Weights of a small GPT-style language model, trained from scratch on English Wikipedia: 3.11M parameters, 4383 steps.
MLP neurons of a small language model. Each row is named by its layer, matrix (gate and up: input weights; down: output weights) and neuron, and shows model dimensions 0-159. Each number is 500 + 50 x the weight over its row's rms, rounded and kept within 0 to 999. Numbers have three digits each. A neuron's up and down rows have the sign that makes its largest values positive.
After each neuron's rows, "fires on" lists the tokens most often at its 100 highest values on Wikipedia text that the model never trained on.

L3.gate440:596453464500515524550579523526400508482485509517514516398506518458577597489509482523546549582502498456437428424538527575566539463499475491575508491572580450489504496483512491362459446474420501573471524511452559583399466483411598467484421561479538482454510500491589518428495482493503444512439504403582596471475546441405455490534506511467487507398527519484474552467420517570524488518440464502463527546442595509513539468491441519541478474546476471445497446535470497541531457422611375
L3.up440:524476433549529532583456595421394481466476532556609455515516516535559514553424504469475424533455450490516589560504450446495485508511466489411458506540519503550443474566466612481552479459487581553425471474598485463409544476507495438469431528530452511427535533537484550489549407537465549512535563467577590456458525450506522580452488526579412585488452544544491457449526500577540476495525466524480524506577546513430589414473435613526549485483476558445498408518514492529606431461474510
L3.down440:412429572566504477505458479433561553560419478529486508625515476541435463468482548555559444487494518516506491578458524469447447587494540444419573571452499453500518553478514480536481519487441612496553581528521520502526548502445454478556541455474540530450550460548514504549502538535560418393465534587497398525533466487461525481541457538467501470619545570532473494469561411475459562434466450558494569514455550569541611482542410466500552518524641547454393542527470436500540529504455473
fires on: "t", "v", "-", "enc", "–", "ad"

L2.gate0:498558436503601525472538603496617604429502513577469445510518507499463479529522645517566539496499414526584519357461488455428524511512513567569540484567502444494496447480528514582495502505506457481405554476537469467508466609416471593539574545491593491569487482583471525511450528418464517582498463557478571518464502543491587512437442547525475454458563405524492476508524500566481495452581514539512439440447449458483516458524527540535482562490478533488568518490476471455476520545369556
L2.up0:550472469483465471509493499515585487565618407567540531469481500592423506490487516586543495433582580461595434516465509530544469502446392546520548506476454523419474373486522557512531535482462545497472554628492497542528550524503491535524432449434511500463502532506537471418433477566500477494509449528551603443582455445507503451469614532476573403433601466455463500571519463487484596481472563440373475492508533489513505496495480458559481528541465493527510478561576527497462628556545495
L2.down0:504433482530548515449529529510420471441439554494465450524546479479558467528488511466495470575408401499466565468482483534458518500530568455495442422517581413638539631466558475475464525518469493524573437384476480441498442484478528516441481520540440498495526419433521483549534487435484560523542459508385431562449561523531469580453459445459455536576417469524575454427457528512483380556556447520637505495446482543524486588466508490427506484472535478439506507496438441504593460444506551
fires on: "St", "T"

L2.gate259:469467502578527420471459524458585549573501561551417541460486592453466488473517546631543529512535411517477463456406601515536509580477520480476625521520445585523493474450508480433466543525553544488590474469519540545580439507542487555490534448435578510447514451473532449453558557601594459482451582543556539476490432504444568481480452377507497458459452511544556502568523568532485399585519467488466574404405451512474539486484550506564534477493513502575475463518540460470490505552555512
L2.up259:573498541470476457470529505539617500465460456470481433457543490504485476384534552447435502615541487580414435491478438392490523493469379562535562462609592395464499540538483492446545478570452572511504568580525488535469443553369474455532447460549482470464511518520447537575506465517455491453538519565486514445456447470433552392531484424531582545523430521515439527543463494570474470454502418543541472517441502527460474471463424498551524498482483444495602532466612479449467507464489502
L2.down259:447513405466529567468530529525453472461521528484521483541493511576563528582379495443575546367421599450516483553526481474530458438491561546485394527425448538428496493515509495586494495427496404449429487469469421448456614415571420449551439542472485470490403531518585474464523538493552458521510419470472507511488495523634513645534520545483415523435532520480539509470487435448508520481531601484501475526573526454492470482479501475486490512578482521437478488474415464555506435507552469
fires on: "aged ", "atic ", "Au", "o"

L2.gate151:465457492470597572423421452554553510403552496491396554472505519568595568476492472487494565462512458542478424504516516427531468506513475613486565491467512536484477514431418422492464439392531487451449439463439548439433528469484454463442473474455420537492575426489551518458550455432528559547457556503594417594477462492487503534551478532478557396511513466513573408527464523497525508585384501470509519485476419508447550357535511474565500447509531532437493485532544507516478491518606539
L2.up151:486459618550512427506414449503435477525511535451561459518563624545578504508492477505527435479522530550523459448469475481612491473504455536592440540481483381528538445425508547532563456390514562441513569419461496520450480488489616459531467486511504340467517544471508536586550497518500569459508530401596557537481506498509452507429488463480504471450506503529428461599545489494461563619509443429500526427478453425494519448517544458553497414553584446542528453508486513520547476515534520
L2.down151:439475458475540512477471490598470511505461528588450535530511528465627503427487550501456509411551448406582546503582566519563384556602576498535477542425565527461474477465495443484490497502526510540492465519426495518470499490578368474489460536415426479488478360471584556547514477554524475486493500570508441454507553480453574548580481476379519530478503507433511531455440519527471499492489522527422514483442441562557558498521496455524504508555576629443583479466596558473488464458492440
fires on: ", ", "–", ":"

L3.gate137:477527531628543512516500573484541579506622531566504573364530464524559490545506425492455432582443483462422536540528537464414473466581507492429550433459561463572536488444509509513475455465502522450466517425386613510495434471490432417484521576557494472512505439424590461510522464477605565505498516421446507352524498499424517491619491510521408523563471528481533529543494463564503558532432508514474527463471485533495588483459480543515483506519450505526452543574531508554446485524456467
L3.up137:501495503548577462551466423411441558484532494482535483462516492530556527595502511459496526495467578574460469553482583417552532487393534597513483456421559507478453486416449579577551484557551448435520470471462471415469459494571440463548477437567484457459443521436537560524536417449516493501590507541367503525417542413519501556530488458558518482470499473415472473525500397551539554513544491510523503539506438456492544532501591505622447513380596475476463464470474477568410496479444540
L3.down137:619492480486402487465479475489496466547434472574457513520470483463481528526452565426515436561561469506476559462505427530563494443526524452475439476428475569546533418523483461527474536536423459567499441443471447487490563575449521550470485437460576513548489542542436508541431439490493458571453496496523559589466466523515544563429540589364590458535477432546540460558486523520420570504504524480420502526466520529547395557564527539439570515411595585452446491530552483410569491593537552
fires on: "el", "i", "il", "ack"

L3.gate171:531421528582514485536495551572460551507550621592468495451453433478467466541559526396469552499516427426499491451555506490532544630535521513476488452557559437500428477496586528521540533410512433519485543480477541466537447414512519494465468558514526488470536575396474500492472470567558524584450399497507507504602409575506485538557429526576489567569470469481531388510479522447463484578415502385561515527453526464471545519443487490439498523515478460474466511462548545507417420404550437
L3.up171:417398463535504441484556500505546469502573569562463414380495515488493439487614527482587529460526485499562381495514532522502580476455624462562460496515465451474478393557499512522536524501547450500497492556539457418519463488489492536442508559469473560495489603470599510575482522434471639544523405481511484507553438510558505520522353472529546534488582416519572474583525447544501506481512514421503451482531419439478492490606434508420501483481485525514574464511442557520495463471488475
L3.down171:444511445559479544518538485412500458535497522421516495541541586553458477471516464556450415475502520548515543587599535396511434431470521556477503585527484537474475508582487497484472469607471527525577463481548493583473572573477438498580528487455509521512493384579582436632617527485483588453447585544428473494546453407516466523413503464478449511461543545480497494497562512536482553479456566461501488593605488555442507541536570485571500569537539513504510510544416471521545470477431574
fires on: "T", "L", "J", "D", "K", "H"

L2.gate348:437546679525484525583500521431487500448516471437470603546529610525414493560540461509546382449459451512591575503542561435522521463404548529521462530537463513616470514601456540529521487502468477534497449388486529383442423426529517542498453454565482387438524509521492529546542471415501574462514466469514515524487492530570482456555491532456514381502533448425551517451522533482561498562475443524492599483518490513535538526490522534500510421543530552474530568493520462548507450436510497
L2.up348:453572587533540549414519542446574463484488501492554534430605466444441512552478577512535514471462501534502567427469478432502541531407595517459526499523462505470429524422498470559590546532525489461502567438582474429538428482484487520602520466541521436403433573598438537548515610508453544454500539459531548487408538561497548535452540509535497477486525444440552496457449519483459486495484484465426581465527503415609585485486448595574435565498441489491495490551569537516485437552407469
L2.down348:528505404482446477453464483501511505461483500520431455487470433493547480462467573523477620508584493478542410453482484544460458596625522554457452503446502480409511472456548517468395532468470478470443465609612481525583520483512570452444534572415567573534489412451523494468411483550547414544528533534559379463501484502452564514517526484425479590472494569579429472517501522467473569427523507530492440585417487438530421514580532443485491579441468493561473446568514530478510463517488472
fires on: "-", "ign ", "ight", "–", "en "

L3.gate362:412513521398495483439529501538431429520526549547574498462517490578497576497457453531441537594600513531645468444452530505448533472498557409503454505485524389471448550457611543519455538502465553554466467419501568535490434516501648465504466466433522466517466574553493543428512545455511443588532446446449603493587548489546444473487471444398563461498575457467529480498551559480511539509516483477546513509502551522558477502499547505461483461450599522597552559515587474485583495476518479
L3.up362:441509487510440538429470468485555463405574553526475535477510477460457465545580491514485592504558480478526478610498543588512447554463549574571545491427406491522538527524556448489521422367379502557508487505442465517479497464573506493551521492481454435427430499500595548533469552477432441561607473550531517512566491522529440474509503497570546472482443454599481457572567444461475482438456548477442473424493432492461494479442403440450414502532525516369540524508395495488498530547519420
L3.down362:380423468411446501559549514590469439550470492489500508450496508552495572552461511500446436549576582583657423405465594518514536501522592498428432490485579433552517595465521459481469581518552559569515441462481588532499507456434567541514486448553502501480426555555514491456535545477523515517437481510434570563470502467557452488484473504458509634540566478465533461438499530426541516537497559494557482557564523414469530526524555519529488454465542489584518529431563542426515516452504454
fires on: "T"

L2.gate306:437442520523492528510493459461453507570541439534513647541501473535656484492455478498466417468431411537571519508539519508527517463520400486602428407540455536550504467485414435513400545443513563555576471409524542530481495518401564516540462481489566527453540468456517470500599561434430514451504589578484505491494519435470445465464472482492520444495445475554497519417468514436468477523512431486546553415436415550469578480586479477514510547478445453444519592492495428434456541532453525
L2.up306:492420574496532512553512559594517457530559493455458488562550533473587506575500503523433511541377493349545558506512425548441530439509515481453516495534527430535537490531535495530450500493523448540451450456562479541507507487467581377451379497498589470428492497440545530405536529502560518587447550469546511463492521468432449367535461470438524504478544521452458383431550464443483518481441526505529553508461489501482522502409457574543441495470500433434504452580523567564515398479567463
L2.down306:462573467485456491462484450434445451462523444582566568470513425585507534438512366533530434423566512574517505549558502471469420516459489456608530459506517486475554540498410461431422517531528526484544488532507542451449486543571516591530531487503482513508563472497497442454555483511464454368502567493441393493564467518465525461505584568556467456649583450564464534507471527579543395537543429502464492477460527568460544467581464468512563454484467448549505537487543509427536410511566516
fires on: "at", "re"

L2.gate309:574551426466588540505394451546510376594526555468512576585467426522482534536516439407378568544503603465440501574566569533515403557546456490474450496505513563485517528410515504477443520538440505524462579467563546540430518429481498459456517500583453440443637523506485493432524499517521528502549472475499553459530643499563468512509508532507435466530459523500427445537540448486482497478489589497498471517577538502517577500542460574530482498493462523455533525558505611405496460503534498
L2.up309:471591462544484504569580375494506422532522468487565574501501553479453485539499510441446636592456438480507427602528504478528439430535487397462577469511520596539483430491620478429527528411391474529485544466480484524452489467480596516544475439506526560526465475527436500516524567505510495510478586506469564588426521545491459517474585450575554475453464473446467534486531524486497428489502548492474466466558496498453530525485371500517461474455415550466494615562457523551544418527492567
L2.down309:444579492386459476480447544470528491541547476586504479546516473452474510501528409474537497518517523526430465435421523489576515433506474498549522578508510510502537548474508470446509481584525534477588515589546561400455421532544489401537558437546487506414387508501518516461478394459537422546530474497541492457544454452461535489537484564453564544483505429521554454404482432480568417550406386541541510593398545432513602406522620513469544555489528487530482535507499446471523439467501491
fires on: "t", "by ", "er", "both ", "ac", "T"

L3.gate299:483570506552468561475478478486529508544519564502439465544466485559466530498483425497543525569548486432501478604530493473567562473416610410465425472482545449451469449481509453468512505500467488498572560585439563507501451506631537494391471506468460463547554448556592580475467477502493439557512374549469501488591525488541464517583472572537522542558509479506505450548511503548426449560490468484555498529530582481329463527504467555487523560497416520541486411484531502502495455578583370
L3.up299:468448466502438563477453499584580545526511503474448442566503472506504569456511497527470556497579474548529462597463505498594438457468595478483465500427459468471479493449486564437508550465507439520505475557526524538462444514503581641551523449426427564571462456515582634489488482506497512497418455564458515401550555522574529501465475512459645555474558505437511460576586515563590498544564428539492493560521536493439495568497417477513404492580394524464497481537576472463535470510509481
L3.down299:559499466434522448493486517525530454519462482444547501504501546472457445510500522518477494456477476604495437482461516535491372423528473525413521529429476524554565567488520544454510541478535571561478427455565446458476505540428534561602465541465614526428532529426418399585502459435488533444466495378471520579488565509498503528500497465466463520386484567515531472410401503481561522555467488455485484526480489472574433527488513455513466463487483367407544521600497418477517513437378590
fires on: "II", "ant", "T", "″", "°", "Jap"

L2.gate152:473506563544409501466522513463500502479624510488576518558497462564607574538499444501519456463544452507536538501471630537484589562518531494588525423511456431550529551586454496500499558390438532496518551424462468478522527537474576474466516504453470562488590463591631403462522519560476446579484511496569491527444459526576462521486450537595499435498415497669437498468557567526532493489446523500518475488600487501466491474488516445485474457432513513420470523554415494533536559510465500
L2.up152:539561443449492371571588546532493516512565543602468468468484438557442579530528538462470625544534559540543498498507503501464528487486441517531458549518516496451514483444461495385499472564546507541508490521361384493445558458554506515463524476570590466445568530581538558400484499619615392547505466508466505550455505515501493493484513469494528502535477393471474550570455518474463430512512493527465450534598527424567492460433457555490513483508440508424475539436548577527451466524536432
L2.down152:398483589521522506415426493573447456478500531369562452439433509522522429461570499506486470557533485569589457549403559506476475513438611495527493487522537541549517619555526467505495653356460581543480589531488555489528474555504573461394514425535467528512496493498518402510472543483415554481527490457498480512477520497554489522476468519406481611519499505559532408463496588562511487521570496504533478565427459460431449520546526510466451533514501496499539468464487558498457491412488480
fires on: "T"